Weights of a small transformer language model.
Size: 15 layers, width 256, MLP 1024 tanh GELU, vocabulary 2048, 12.4M parameters.
Architecture: learned positions, biases.
Training: 316M tokens, 10019 steps.
MLP neurons of a small language model. Each row is named by its layer, matrix (down: output weights) and neuron, and shows model dimensions 32-95. Each number is 200 + 20 x the weight over its row's rms, rounded and kept within 0 to 999.
A block is one neuron, or neurons of one layer that tend to fire together. After each block is what it responds to, as a language model described it from the Wikipedia text at the highest values.

L7.down63,208,176,174,192,214,191,188,187,203,206,213,205,179,214,208,194,205,187,182,215,222,201,207,168,208,197,215,216,201,198,161,205,172,208,187,241,217,203,233,189,215,192,215,174,194,217,184,193,199,201,167,240,208,190,178,202,194,185,202,238,195,196,159,191
L7.down158,201,229,219,231,151,193,216,186,215,219,214,198,250,180,197,206,177,186,209,199,207,203,198,216,205,198,194,172,212,189,206,194,220,228,186,192,205,178,207,181,183,191,194,228,198,169,189,220,203,188,211,195,198,206,175,216,239,219,219,193,216,238,218,226
L7.down266,168,209,183,212,215,191,196,198,212,217,210,213,206,203,213,216,216,210,200,218,147,212,157,216,197,208,235,216,236,183,206,204,192,210,184,194,216,191,219,242,199,172,239,187,202,188,219,214,195,224,164,216,211,200,186,209,223,182,216,193,188,152,233,202
L7.down420,230,213,232,220,193,185,185,212,173,174,228,186,180,173,177,214,195,204,169,210,192,197,203,176,163,241,189,202,197,183,205,212,181,173,207,223,215,204,190,194,213,191,184,227,209,188,180,215,175,187,225,174,173,239,193,226,227,173,191,225,224,203,200,201
L7.down542,196,218,230,203,218,207,226,181,184,224,196,190,153,200,193,213,186,225,176,192,203,215,202,166,203,220,211,221,201,224,219,204,179,172,193,223,209,197,219,215,205,226,252,191,199,233,196,190,238,177,180,185,170,204,192,205,183,193,181,178,219,222,188,232
L7.down621,208,208,199,242,203,196,206,204,184,203,213,201,208,195,216,214,161,192,179,195,185,175,224,210,192,210,215,235,233,207,198,241,168,213,202,181,223,184,191,192,230,213,193,203,188,199,196,235,211,204,219,190,171,202,204,181,244,241,177,193,221,204,161,191
L7.down863,232,207,185,203,189,186,223,200,188,213,202,179,170,193,206,198,223,203,189,149,191,206,205,183,185,202,173,190,222,227,201,158,163,216,198,171,178,192,214,195,210,199,202,220,164,251,203,169,226,173,215,188,168,219,236,220,199,205,183,177,167,199,249,239
L7.down926,179,207,210,199,210,208,228,211,197,190,224,222,215,189,209,164,177,220,194,203,202,198,235,222,189,216,192,208,200,174,221,201,217,227,189,196,220,237,159,219,199,188,221,201,191,204,233,206,207,224,216,237,207,180,214,194,183,217,165,184,185,191,219,185
Description: Prepositions that complete a verb or noun's fixed pairing, such as work on, fall in love with, consists of, caused by; occasionally word-final pieces like "ed" or "ant".

L11.down1,202,192,205,227,260,193,199,206,200,201,165,228,203,195,230,197,198,212,223,162,235,162,227,206,213,212,208,174,172,196,193,200,176,216,206,187,168,171,232,236,218,188,188,212,197,218,240,187,221,190,209,210,194,199,164,175,211,193,185,233,216,190,215,174
L11.down30,190,210,195,188,210,195,162,199,188,204,194,186,207,188,235,162,202,231,187,182,231,167,195,200,185,185,172,176,222,182,174,160,160,227,196,214,184,219,170,203,240,177,204,211,246,229,189,204,178,192,220,184,204,216,207,211,208,215,169,179,208,191,207,186
L11.down124,182,170,187,247,195,204,216,187,200,199,212,160,202,191,208,169,217,181,173,199,175,193,150,231,210,207,202,182,185,217,178,213,223,184,235,178,209,228,174,240,185,218,216,197,247,197,222,188,204,200,201,202,210,200,176,191,212,239,192,192,145,204,213,210
L11.down177,169,194,180,190,227,176,211,179,189,221,198,179,237,207,189,219,211,200,188,189,193,205,175,187,220,190,210,204,208,182,182,162,196,167,221,224,196,217,219,191,196,212,179,166,176,216,252,212,218,183,203,219,214,178,185,225,182,210,179,190,231,205,211,212
L11.down282,195,193,173,222,174,204,196,202,205,182,195,169,191,226,217,193,147,183,214,220,203,166,188,209,172,232,185,192,207,206,195,212,211,190,192,188,189,182,206,221,161,184,222,206,170,174,222,188,190,169,183,213,200,220,181,207,246,218,206,179,223,194,180,190
L11.down283,238,190,194,209,145,215,192,194,202,187,221,198,225,219,218,199,196,215,202,211,205,193,204,203,183,170,213,204,187,203,206,205,216,202,203,223,174,186,225,221,200,195,193,189,210,192,175,204,211,195,232,231,202,198,192,204,165,227,189,199,184,187,217,191
L11.down304,201,220,198,180,224,199,166,214,197,211,238,194,177,204,219,194,203,215,200,196,201,216,211,209,226,192,211,198,211,226,210,205,192,211,184,192,217,177,198,244,248,203,196,207,180,218,184,190,185,183,220,158,176,231,204,162,196,210,202,195,204,175,198,220
L11.down906,214,195,182,196,196,233,176,194,222,194,216,179,211,199,193,200,229,212,187,214,201,184,183,247,183,215,206,183,209,209,200,199,211,200,204,198,203,194,181,232,209,182,206,203,190,213,216,198,174,200,223,233,167,179,191,193,248,213,189,242,190,189,249,214
Description: Line breaks ending a Wikipedia-style pipe table row, right after the closing |, in sports, election or station tables; rarely mid-word pieces.

L11.down247,221,198,183,234,205,219,172,182,246,207,168,189,202,192,246,214,238,194,186,215,239,219,224,191,192,201,169,200,188,229,207,176,211,236,218,184,186,159,220,204,205,208,185,199,214,204,233,205,191,196,239,182,187,196,202,168,168,179,207,160,196,205,176,187
L11.down286,205,187,235,206,200,199,193,198,167,192,233,208,230,207,220,211,202,211,231,174,177,184,155,170,224,207,219,203,184,191,225,199,187,189,190,198,176,195,207,190,211,204,195,183,192,210,172,186,147,193,185,207,216,206,169,232,204,157,175,183,191,180,188,209
L11.down425,216,222,199,208,211,246,228,202,204,193,188,218,201,196,207,207,226,176,209,196,199,199,213,166,192,202,210,199,178,206,188,186,182,211,188,192,178,179,224,204,198,189,194,212,196,168,212,201,216,188,203,180,187,214,190,162,201,223,190,223,191,186,210,220
L11.down537,230,223,187,216,175,208,197,226,193,184,191,199,181,194,211,256,197,175,219,171,206,244,174,161,213,197,174,210,186,196,212,230,169,216,213,194,210,200,195,196,216,163,216,180,210,198,222,207,225,190,216,187,211,212,195,204,180,212,170,192,233,202,185,209
L11.down772,251,164,197,214,201,197,185,195,200,172,210,222,208,210,194,200,197,182,172,182,226,208,204,198,216,205,235,191,185,171,223,217,194,227,181,207,176,178,208,222,217,192,206,220,227,229,203,210,146,195,195,157,220,184,200,250,173,213,183,214,200,177,208,210
L11.down830,227,208,180,208,216,253,195,208,159,191,202,172,191,239,229,185,189,196,212,194,184,200,224,147,213,211,170,214,231,146,181,213,210,210,206,222,204,191,196,219,209,196,182,221,226,209,194,211,204,214,222,199,167,238,153,186,209,201,222,212,185,196,251,190
L11.down845,165,213,217,220,198,192,193,204,188,207,213,215,237,184,160,172,170,210,191,232,250,220,226,165,197,208,178,176,213,180,219,213,190,193,216,223,209,175,178,161,176,226,232,200,210,196,220,202,184,232,193,213,145,176,215,182,173,202,220,239,194,233,191,188
L11.down959,213,210,197,221,238,167,214,211,185,177,185,213,149,179,207,197,203,185,201,201,188,213,204,211,209,176,182,215,160,223,161,209,178,197,207,204,209,182,211,196,211,207,185,218,203,218,199,234,205,193,187,188,182,175,223,208,216,192,193,183,211,209,207,172
Description: A lone space token split off from the next word, mostly right after "a" (a rich, a shop, a tunnel), plus mid-word fragments such as ja-z-z, ath-le-tic, pos-s-ibly.

L7.down2,208,173,209,200,182,199,183,202,204,224,193,204,224,207,205,155,217,225,171,183,224,231,188,205,176,192,229,214,201,175,212,213,220,219,237,230,191,209,194,199,209,193,218,204,174,195,192,186,195,201,190,197,181,183,202,225,218,201,154,183,219,212,230,173
L7.down105,225,184,194,230,197,192,212,209,167,218,210,175,232,203,204,192,185,195,190,224,163,179,185,193,187,221,202,180,181,197,197,204,197,218,236,233,198,231,171,184,205,212,218,196,198,201,181,189,209,203,195,206,196,175,180,185,218,228,200,194,214,195,173,195
L7.down305,199,198,206,222,188,246,187,183,223,222,180,191,185,171,183,172,196,222,210,188,226,202,207,217,172,197,168,193,212,231,194,206,235,182,184,218,213,227,176,222,185,192,208,215,217,183,182,200,194,210,208,200,197,155,191,211,182,199,163,207,197,239,196,228
L7.down426,197,225,217,212,191,180,200,211,192,218,189,197,190,193,203,224,221,197,201,179,191,187,163,173,208,191,212,221,206,172,210,219,222,238,194,185,209,208,209,177,205,210,244,173,202,203,233,212,210,186,187,215,196,192,182,188,186,180,161,203,240,188,197,232
L7.down472,209,225,191,219,219,161,170,202,227,215,188,223,183,153,224,192,211,178,180,185,216,197,237,163,178,201,175,204,179,174,201,204,247,206,204,246,195,218,185,168,226,188,234,211,227,207,173,221,201,216,213,198,154,251,231,209,164,192,211,220,198,188,249,192
L7.down554,204,209,200,183,185,208,186,186,177,189,184,201,206,183,197,186,191,180,171,227,219,197,170,174,193,239,221,235,161,217,214,205,211,212,194,238,167,251,209,192,195,193,205,172,195,213,214,210,218,184,225,197,207,187,180,206,194,210,173,167,213,193,214,210
L7.down831,221,156,209,212,202,201,182,202,176,196,208,174,215,174,199,189,182,221,216,231,202,174,182,182,202,189,203,180,196,182,227,181,208,209,177,209,222,192,220,222,180,197,209,186,205,171,216,189,219,200,206,247,208,191,211,200,178,190,208,214,229,182,240,163
L7.down931,216,188,200,211,142,209,203,205,177,180,199,216,205,178,204,172,179,195,187,183,213,191,166,181,178,189,233,229,194,184,213,232,205,226,231,192,195,225,219,201,190,219,239,161,219,185,177,204,208,207,229,213,185,150,208,194,183,181,185,205,227,201,217,200
Description: Newline tokens, strongest at the end of wiki table rows after a closing pipe (header or data rows), also after headings, sentences and list items.

L11.down44,186,235,212,220,197,203,211,193,206,176,188,198,203,180,162,193,207,197,217,189,189,178,159,217,212,259,201,190,191,178,215,213,201,189,184,191,190,205,206,178,200,135,199,212,184,182,220,198,214,248,232,233,188,190,189,212,222,186,200,236,208,193,225,202
L11.down110,172,209,183,202,201,219,207,206,187,225,187,182,213,222,154,179,232,203,204,186,174,217,188,215,177,189,199,202,192,188,207,224,210,201,202,200,218,185,178,234,191,203,219,210,191,214,210,192,190,186,225,208,195,207,255,176,215,188,199,187,202,232,199,193
L11.down145,186,213,213,200,203,224,172,222,196,202,209,169,197,182,225,195,204,165,188,230,195,227,193,208,208,199,208,200,199,199,203,185,177,189,215,166,242,185,201,190,179,226,193,207,193,211,202,199,219,173,203,195,168,185,211,206,186,189,190,215,206,190,184,244
L11.down165,189,190,205,207,180,231,209,189,222,177,238,214,191,188,178,176,204,160,223,209,201,176,191,222,187,180,250,169,183,144,198,173,201,227,231,226,237,222,206,196,213,194,184,214,187,224,244,248,223,189,200,205,231,200,205,209,204,223,207,199,194,193,221,191
L11.down512,198,208,210,197,198,205,220,178,187,219,182,188,209,212,190,194,219,203,217,219,193,209,190,188,222,217,170,200,224,235,202,194,156,188,206,224,179,171,171,246,191,183,217,234,225,186,192,228,202,209,235,188,189,220,210,233,214,193,184,187,244,196,197,220
L11.down708,194,193,191,213,235,216,188,196,175,211,203,212,186,214,248,200,231,181,187,198,182,210,151,175,181,210,219,200,148,178,177,237,200,180,182,212,212,204,194,182,175,218,216,204,201,188,193,212,190,202,209,223,194,210,188,212,224,180,168,213,194,181,222,190
L11.down709,181,184,197,175,228,215,173,200,207,188,186,193,203,232,206,168,206,191,203,213,214,210,200,213,167,231,183,174,203,198,192,201,204,204,202,187,155,222,188,188,224,170,214,212,204,209,220,201,199,229,202,182,190,178,225,218,249,208,213,158,237,200,222,175
L11.down912,215,175,181,197,210,164,225,240,216,162,222,169,207,239,192,196,188,223,187,184,196,190,206,193,178,204,186,218,197,196,200,215,206,195,204,220,172,196,200,209,164,156,189,198,220,192,217,167,221,193,207,219,180,204,201,224,168,210,223,205,219,202,171,200
Description: Equals-sign markup that closes (sometimes opens) Wikipedia section headings such as ==See also==, ==Taxonomy==, === District 6 ===, plus weaker hits on table pipes and mid-word pieces.

L6.down461,181,200,179,191,196,191,193,241,198,209,207,171,194,221,222,207,236,203,218,210,165,225,194,207,216,194,195,179,225,233,175,181,211,183,217,182,211,201,211,228,204,174,179,193,199,204,223,171,256,171,196,214,203,222,195,182,221,216,198,196,167,203,211,177
Description: Short middle pieces of words split into several tokens, before the word is finished, as in cla-s-s, cro-s-sing, colo-ni-al, de-ci-sion.

L7.down17,193,200,196,201,240,233,208,215,204,183,178,185,199,176,173,178,230,167,205,193,179,190,204,203,219,169,222,199,196,201,178,195,194,186,169,174,203,178,209,237,203,177,199,209,184,209,241,166,180,171,206,194,168,199,199,184,184,199,184,189,213,218,165,195
L7.down24,226,209,240,207,211,178,199,215,192,245,196,244,220,173,185,203,181,176,171,189,205,215,202,204,167,220,173,234,215,153,193,240,185,206,228,191,205,220,175,215,216,183,199,207,213,217,203,188,172,231,170,220,197,192,178,195,177,204,196,203,237,167,223,190
L7.down204,189,218,218,178,208,202,217,198,240,209,199,177,196,197,197,213,207,202,194,199,181,208,198,151,210,209,203,180,176,204,165,189,210,233,180,221,197,237,196,183,213,200,195,182,231,181,211,220,190,207,152,199,215,220,206,190,230,230,224,204,177,230,185,195
L7.down487,212,172,226,208,214,164,220,223,221,229,183,237,174,204,208,202,190,216,205,205,217,202,209,195,219,249,233,228,205,205,217,237,239,169,168,187,186,219,157,210,228,183,219,176,183,250,226,213,182,188,185,169,195,198,215,209,183,184,195,184,203,220,173,197
L7.down612,230,198,197,224,154,221,185,188,217,214,186,204,192,187,203,205,249,214,239,253,221,196,182,211,160,212,205,205,211,211,224,212,190,175,198,175,163,214,223,192,172,175,205,172,247,195,196,220,215,210,151,178,173,224,198,241,153,223,200,175,194,185,175,198
L7.down688,214,193,202,207,217,196,185,210,177,212,183,185,202,223,210,201,187,205,217,179,223,198,202,191,211,219,189,233,190,191,227,218,198,234,144,177,220,207,190,205,205,192,156,186,176,197,204,228,212,241,246,209,188,193,224,217,178,210,201,190,189,223,181,203
L7.down815,233,161,193,211,188,181,191,216,248,188,177,182,208,162,225,190,185,200,202,224,164,192,192,237,175,171,180,236,193,182,207,186,208,178,201,218,186,213,230,200,180,201,202,191,176,186,184,230,219,184,207,222,196,164,192,224,214,176,181,197,196,176,246,181
L7.down936,207,228,211,187,184,191,212,188,177,202,208,200,206,202,181,237,176,224,196,171,207,206,194,194,195,180,187,209,164,223,195,186,161,175,183,228,217,217,166,173,193,187,152,222,214,229,213,188,203,200,181,149,210,245,211,191,169,216,173,224,234,178,182,187
Description: Single-letter word pieces, mostly l, r or s, split off inside a common word, as in Eng-l-ish, C-l-ub, Remb-r-andt, A-l-so.

L6.down350,225,164,199,155,215,194,205,228,220,206,177,180,201,215,196,219,196,207,191,186,222,221,192,185,176,198,212,203,178,179,161,220,209,168,195,209,198,203,186,197,145,178,217,196,174,169,192,189,194,211,180,236,167,225,206,155,205,212,179,196,196,197,170,194
Description: Single-consonant word pieces, mostly r, l or m, split out inside a word, as in Eng-l-ish, Remb-r-andt, exp-l-oration, proble-m.

L11.down155,196,192,218,200,216,181,181,194,174,196,161,173,203,168,194,156,181,177,230,198,181,203,148,201,179,225,176,169,181,213,222,249,191,230,231,180,211,175,177,186,213,184,218,218,184,198,182,177,221,195,208,243,225,217,221,215,221,221,199,232,179,216,207,224
L11.down395,209,198,215,227,201,180,191,190,147,192,170,239,195,196,209,233,179,219,220,205,221,199,199,223,183,164,234,185,184,152,198,212,193,244,219,207,201,231,215,206,205,186,208,176,165,208,221,208,208,217,214,141,203,166,194,188,186,177,225,253,183,215,189,181
L11.down564,203,224,192,156,176,202,235,198,213,191,200,213,204,225,192,201,193,233,204,202,194,209,233,159,214,207,219,189,212,189,175,230,207,213,229,183,200,222,195,211,204,201,258,200,196,152,192,202,151,221,173,184,173,194,197,182,210,214,170,199,218,162,178,181
L11.down668,185,205,184,168,178,213,190,206,167,175,184,217,191,208,156,179,172,219,197,200,240,213,181,239,174,225,233,209,184,194,191,234,203,181,215,191,180,227,207,199,167,203,204,189,221,242,203,213,176,235,208,193,221,210,195,205,208,186,184,243,234,209,212,203
L11.down744,179,198,204,217,228,208,205,210,167,225,172,224,188,193,201,183,209,200,175,193,235,187,189,196,209,188,215,190,200,203,204,204,182,221,185,214,227,182,187,166,204,167,199,212,202,231,227,234,212,222,212,176,176,218,174,176,220,141,165,219,215,163,196,199
L11.down855,212,238,181,205,217,229,221,218,216,219,205,197,173,188,185,227,230,236,223,181,178,218,179,207,173,197,207,216,198,200,197,180,211,192,191,161,221,248,194,191,192,216,211,193,183,205,238,185,190,202,214,197,202,207,205,210,179,247,184,151,191,201,189,182
L11.down914,194,230,232,207,195,217,194,192,201,198,205,215,205,234,198,189,209,195,175,226,161,191,198,209,202,209,231,146,181,173,202,194,217,202,238,185,210,197,214,201,209,199,239,195,199,233,202,214,194,236,204,204,176,210,172,194,213,186,224,183,204,232,227,197
L11.down1003,203,177,235,193,187,172,208,204,223,197,206,201,206,174,208,201,209,209,179,204,227,221,193,206,189,231,237,210,186,191,180,210,206,193,235,217,187,180,206,205,185,206,213,227,199,172,207,215,185,229,206,210,196,187,209,172,183,171,190,248,203,255,219,205
Description: Periods and line breaks closing a factual clause or list item, often right after a place, institution or role noun, mostly in biographies (Virginia Beach, Virginia. / Mercer University. / credit list items).

L7.down43,240,244,198,201,171,220,213,195,198,201,222,250,190,229,192,218,216,197,207,195,211,174,204,195,232,193,182,213,181,198,196,190,207,184,235,181,217,223,180,211,147,223,174,202,196,202,213,184,180,186,176,209,234,189,207,236,212,228,204,202,195,195,196,195
L7.down161,194,244,187,205,194,211,199,222,204,242,174,209,195,162,199,235,194,221,214,206,191,223,206,189,201,161,207,219,187,183,177,247,222,219,209,232,208,205,209,210,178,212,209,183,194,177,167,214,184,182,230,219,208,199,217,199,218,218,172,201,191,188,186,204
L7.down248,199,181,170,205,175,227,202,180,232,200,171,200,185,186,213,190,206,219,219,203,192,186,191,225,214,165,232,219,237,232,224,193,227,225,194,206,194,179,213,218,187,173,147,187,206,169,208,210,187,220,191,179,194,235,172,151,240,185,171,204,188,192,203,218
L7.down264,204,172,154,229,186,208,197,226,225,213,194,202,205,208,194,208,180,204,169,173,159,186,166,189,233,193,198,191,218,233,195,161,224,197,217,207,183,174,182,227,213,222,206,191,193,158,203,172,197,191,192,210,153,188,235,197,200,188,183,191,183,204,189,201
L7.down296,197,177,169,200,201,184,213,192,196,183,217,203,182,193,230,184,210,227,212,191,205,215,185,197,214,220,196,234,194,206,197,216,211,224,203,205,170,226,203,198,226,198,199,218,196,192,205,158,212,169,194,215,149,167,194,225,164,232,209,166,213,199,237,217
L7.down382,201,205,195,205,196,224,205,242,245,185,200,222,182,197,214,251,189,225,194,193,195,169,201,172,223,220,209,188,192,207,174,215,178,193,190,165,210,169,206,208,237,202,188,222,192,171,203,213,178,224,215,190,170,216,143,188,183,168,181,203,242,168,188,180
L7.down680,210,219,196,203,208,225,192,192,219,216,204,234,189,190,230,196,206,182,177,220,201,190,212,212,212,179,192,176,233,215,198,201,190,220,217,189,210,226,182,186,188,192,193,174,187,200,214,244,175,205,186,165,203,135,185,180,201,222,215,195,194,172,164,189
L7.down796,200,185,160,193,182,223,225,228,187,217,201,212,194,188,195,234,193,241,188,239,191,203,194,180,162,196,200,217,201,178,202,173,241,197,184,207,227,192,222,213,203,233,194,206,186,182,158,195,220,189,197,159,236,198,178,195,242,196,175,188,231,176,172,209
Description: Short subword pieces inside a word split into many tokens, especially the s in class, classical, based, controversial, Tokyo, Halifax.

L7.down110,180,193,142,191,202,197,165,198,233,155,220,219,179,223,185,203,191,171,232,237,202,252,211,224,186,183,198,197,234,215,194,168,188,175,178,160,210,182,218,198,177,197,216,187,202,161,226,224,202,188,184,230,221,202,204,215,211,194,184,176,221,167,195,168
L7.down151,210,210,200,197,187,187,227,192,213,201,202,213,218,225,180,168,209,211,235,212,183,228,196,239,170,186,179,217,185,191,193,184,177,223,215,202,199,217,195,183,213,199,186,191,182,221,238,199,225,195,196,174,214,180,244,207,184,186,182,198,203,189,200,208
L7.down286,219,186,231,211,212,180,202,186,191,175,236,195,221,216,197,207,200,199,212,205,180,253,194,196,160,195,201,218,202,166,189,220,194,229,184,193,211,186,198,191,212,204,225,213,179,225,221,176,184,197,175,225,200,204,233,216,210,197,198,220,199,180,216,161
L7.down511,183,218,163,181,194,235,239,198,196,188,191,171,198,242,195,172,200,202,204,201,189,219,185,158,188,215,178,193,210,192,184,166,199,182,183,208,189,204,167,182,189,220,188,182,187,196,217,181,175,214,186,211,196,219,215,198,199,187,181,188,197,233,191,146
L7.down632,183,221,220,191,196,181,197,188,203,212,198,187,193,196,200,185,191,180,239,180,162,189,209,190,215,225,196,182,197,189,212,191,214,194,171,218,231,191,230,208,190,159,180,215,198,204,194,171,205,175,225,215,224,201,180,231,186,174,206,173,129,175,226,190
L7.down648,192,272,197,180,172,209,194,210,191,232,202,200,209,177,202,178,163,190,192,236,225,206,198,188,185,201,166,234,206,174,230,202,193,164,212,197,240,214,198,183,196,191,192,213,172,211,235,242,178,215,202,215,203,238,190,191,213,187,214,204,201,193,208,200
L7.down899,220,212,190,202,235,192,236,175,188,171,193,165,223,230,199,231,174,208,192,177,166,192,227,177,184,197,209,195,209,213,197,205,212,210,208,227,205,194,235,252,220,193,189,215,188,228,201,208,206,150,194,231,166,191,197,209,229,186,212,211,182,186,185,201
L7.down933,203,228,191,196,190,205,187,198,187,221,182,206,188,187,191,165,193,181,204,211,213,221,195,215,193,192,210,208,231,208,193,212,224,198,178,199,195,202,178,236,201,196,217,166,201,191,207,213,186,205,193,202,161,179,199,178,191,233,166,170,214,196,206,184
Description: Line breaks right after a sentence's final period that close a Wikipedia paragraph, plus closing quote marks after a sentence ends, as in passport." and Works".

L6.down985,207,203,188,205,180,186,176,164,200,217,229,176,172,197,216,213,239,204,210,159,200,205,150,212,188,201,193,206,247,215,191,199,194,205,218,156,190,176,209,217,207,190,234,190,212,186,197,203,191,189,189,194,195,183,191,188,158,252,212,203,204,211,253,189
Description: Line breaks after a sentence-final period, commas closing opening phrases (In 1976, Similarly, Following the failed operation), and first word-pieces of new sentences (His, Each).

L11.down136,217,203,190,185,218,174,223,236,179,173,193,184,179,192,226,180,211,225,201,204,199,197,191,197,168,186,196,197,178,193,151,202,210,194,255,181,163,201,204,197,215,158,193,216,175,236,186,184,188,210,183,239,170,206,217,201,186,207,160,262,205,223,201,207
L11.down162,189,172,198,186,229,167,198,247,218,206,206,185,220,191,188,182,172,203,225,208,208,189,223,189,224,211,202,193,187,191,212,216,196,215,208,205,216,152,217,184,189,171,224,189,186,125,174,198,189,199,233,240,195,183,222,178,194,200,190,226,203,202,227,181
L11.down274,190,173,264,194,247,193,208,215,175,197,184,208,195,195,186,213,235,209,179,185,209,203,190,191,157,238,179,176,176,197,189,194,219,198,203,186,172,201,189,185,183,194,210,226,217,209,223,202,217,213,191,210,201,147,180,240,227,186,204,198,203,211,187,164
L11.down313,179,202,221,213,207,200,196,213,202,173,211,196,204,174,209,205,221,159,207,208,212,232,228,195,216,246,189,176,218,221,179,214,181,217,186,202,177,170,201,176,172,180,172,209,187,223,196,180,178,176,199,204,211,204,155,185,223,239,220,177,190,209,228,214
L11.down499,221,212,193,210,170,206,190,192,198,231,182,190,207,182,223,184,202,175,158,205,178,186,205,196,184,226,213,188,195,169,215,200,198,194,182,225,193,202,185,219,195,176,202,182,191,206,211,194,207,195,181,205,197,218,178,201,234,193,198,172,183,196,220,206
L11.down753,225,182,215,193,197,220,220,193,206,175,214,222,204,219,199,180,217,217,175,204,199,186,202,209,198,217,200,213,153,189,181,181,190,224,178,201,193,227,214,221,209,238,203,194,200,192,173,198,215,187,206,247,223,192,193,221,179,210,190,235,196,148,189,241
L11.down874,163,213,191,207,227,191,213,191,184,198,195,176,248,180,194,203,195,233,211,181,193,219,245,208,221,174,231,218,211,171,180,213,200,178,194,207,168,191,178,184,216,176,207,171,204,199,199,207,212,214,164,200,208,169,197,235,169,242,204,212,184,200,219,205
L11.down1008,213,194,237,194,200,174,215,186,182,206,211,182,207,200,198,198,194,187,139,194,192,203,208,176,211,227,193,223,190,158,186,200,196,187,205,184,190,182,207,201,198,214,202,200,233,203,215,179,216,205,206,191,207,202,215,236,194,217,215,224,207,164,240,183
Description: Final word piece completing a transitive verb just before its object (defin|e, creat|es, us|ing), plus prepositions like in, on, during introducing noun phrases.

L6.down844,219,178,217,196,174,191,207,209,170,179,213,204,162,192,184,221,217,222,150,182,185,203,179,183,203,193,217,209,156,208,194,205,189,199,213,256,183,240,213,186,218,194,177,209,214,206,190,176,195,219,182,217,212,184,204,174,204,211,223,208,183,200,206,188
Description: Prepositions that open a new phrase, often at the start of a sentence or clause, such as at, by, for, on, to, with, including word-final pieces like via and Following.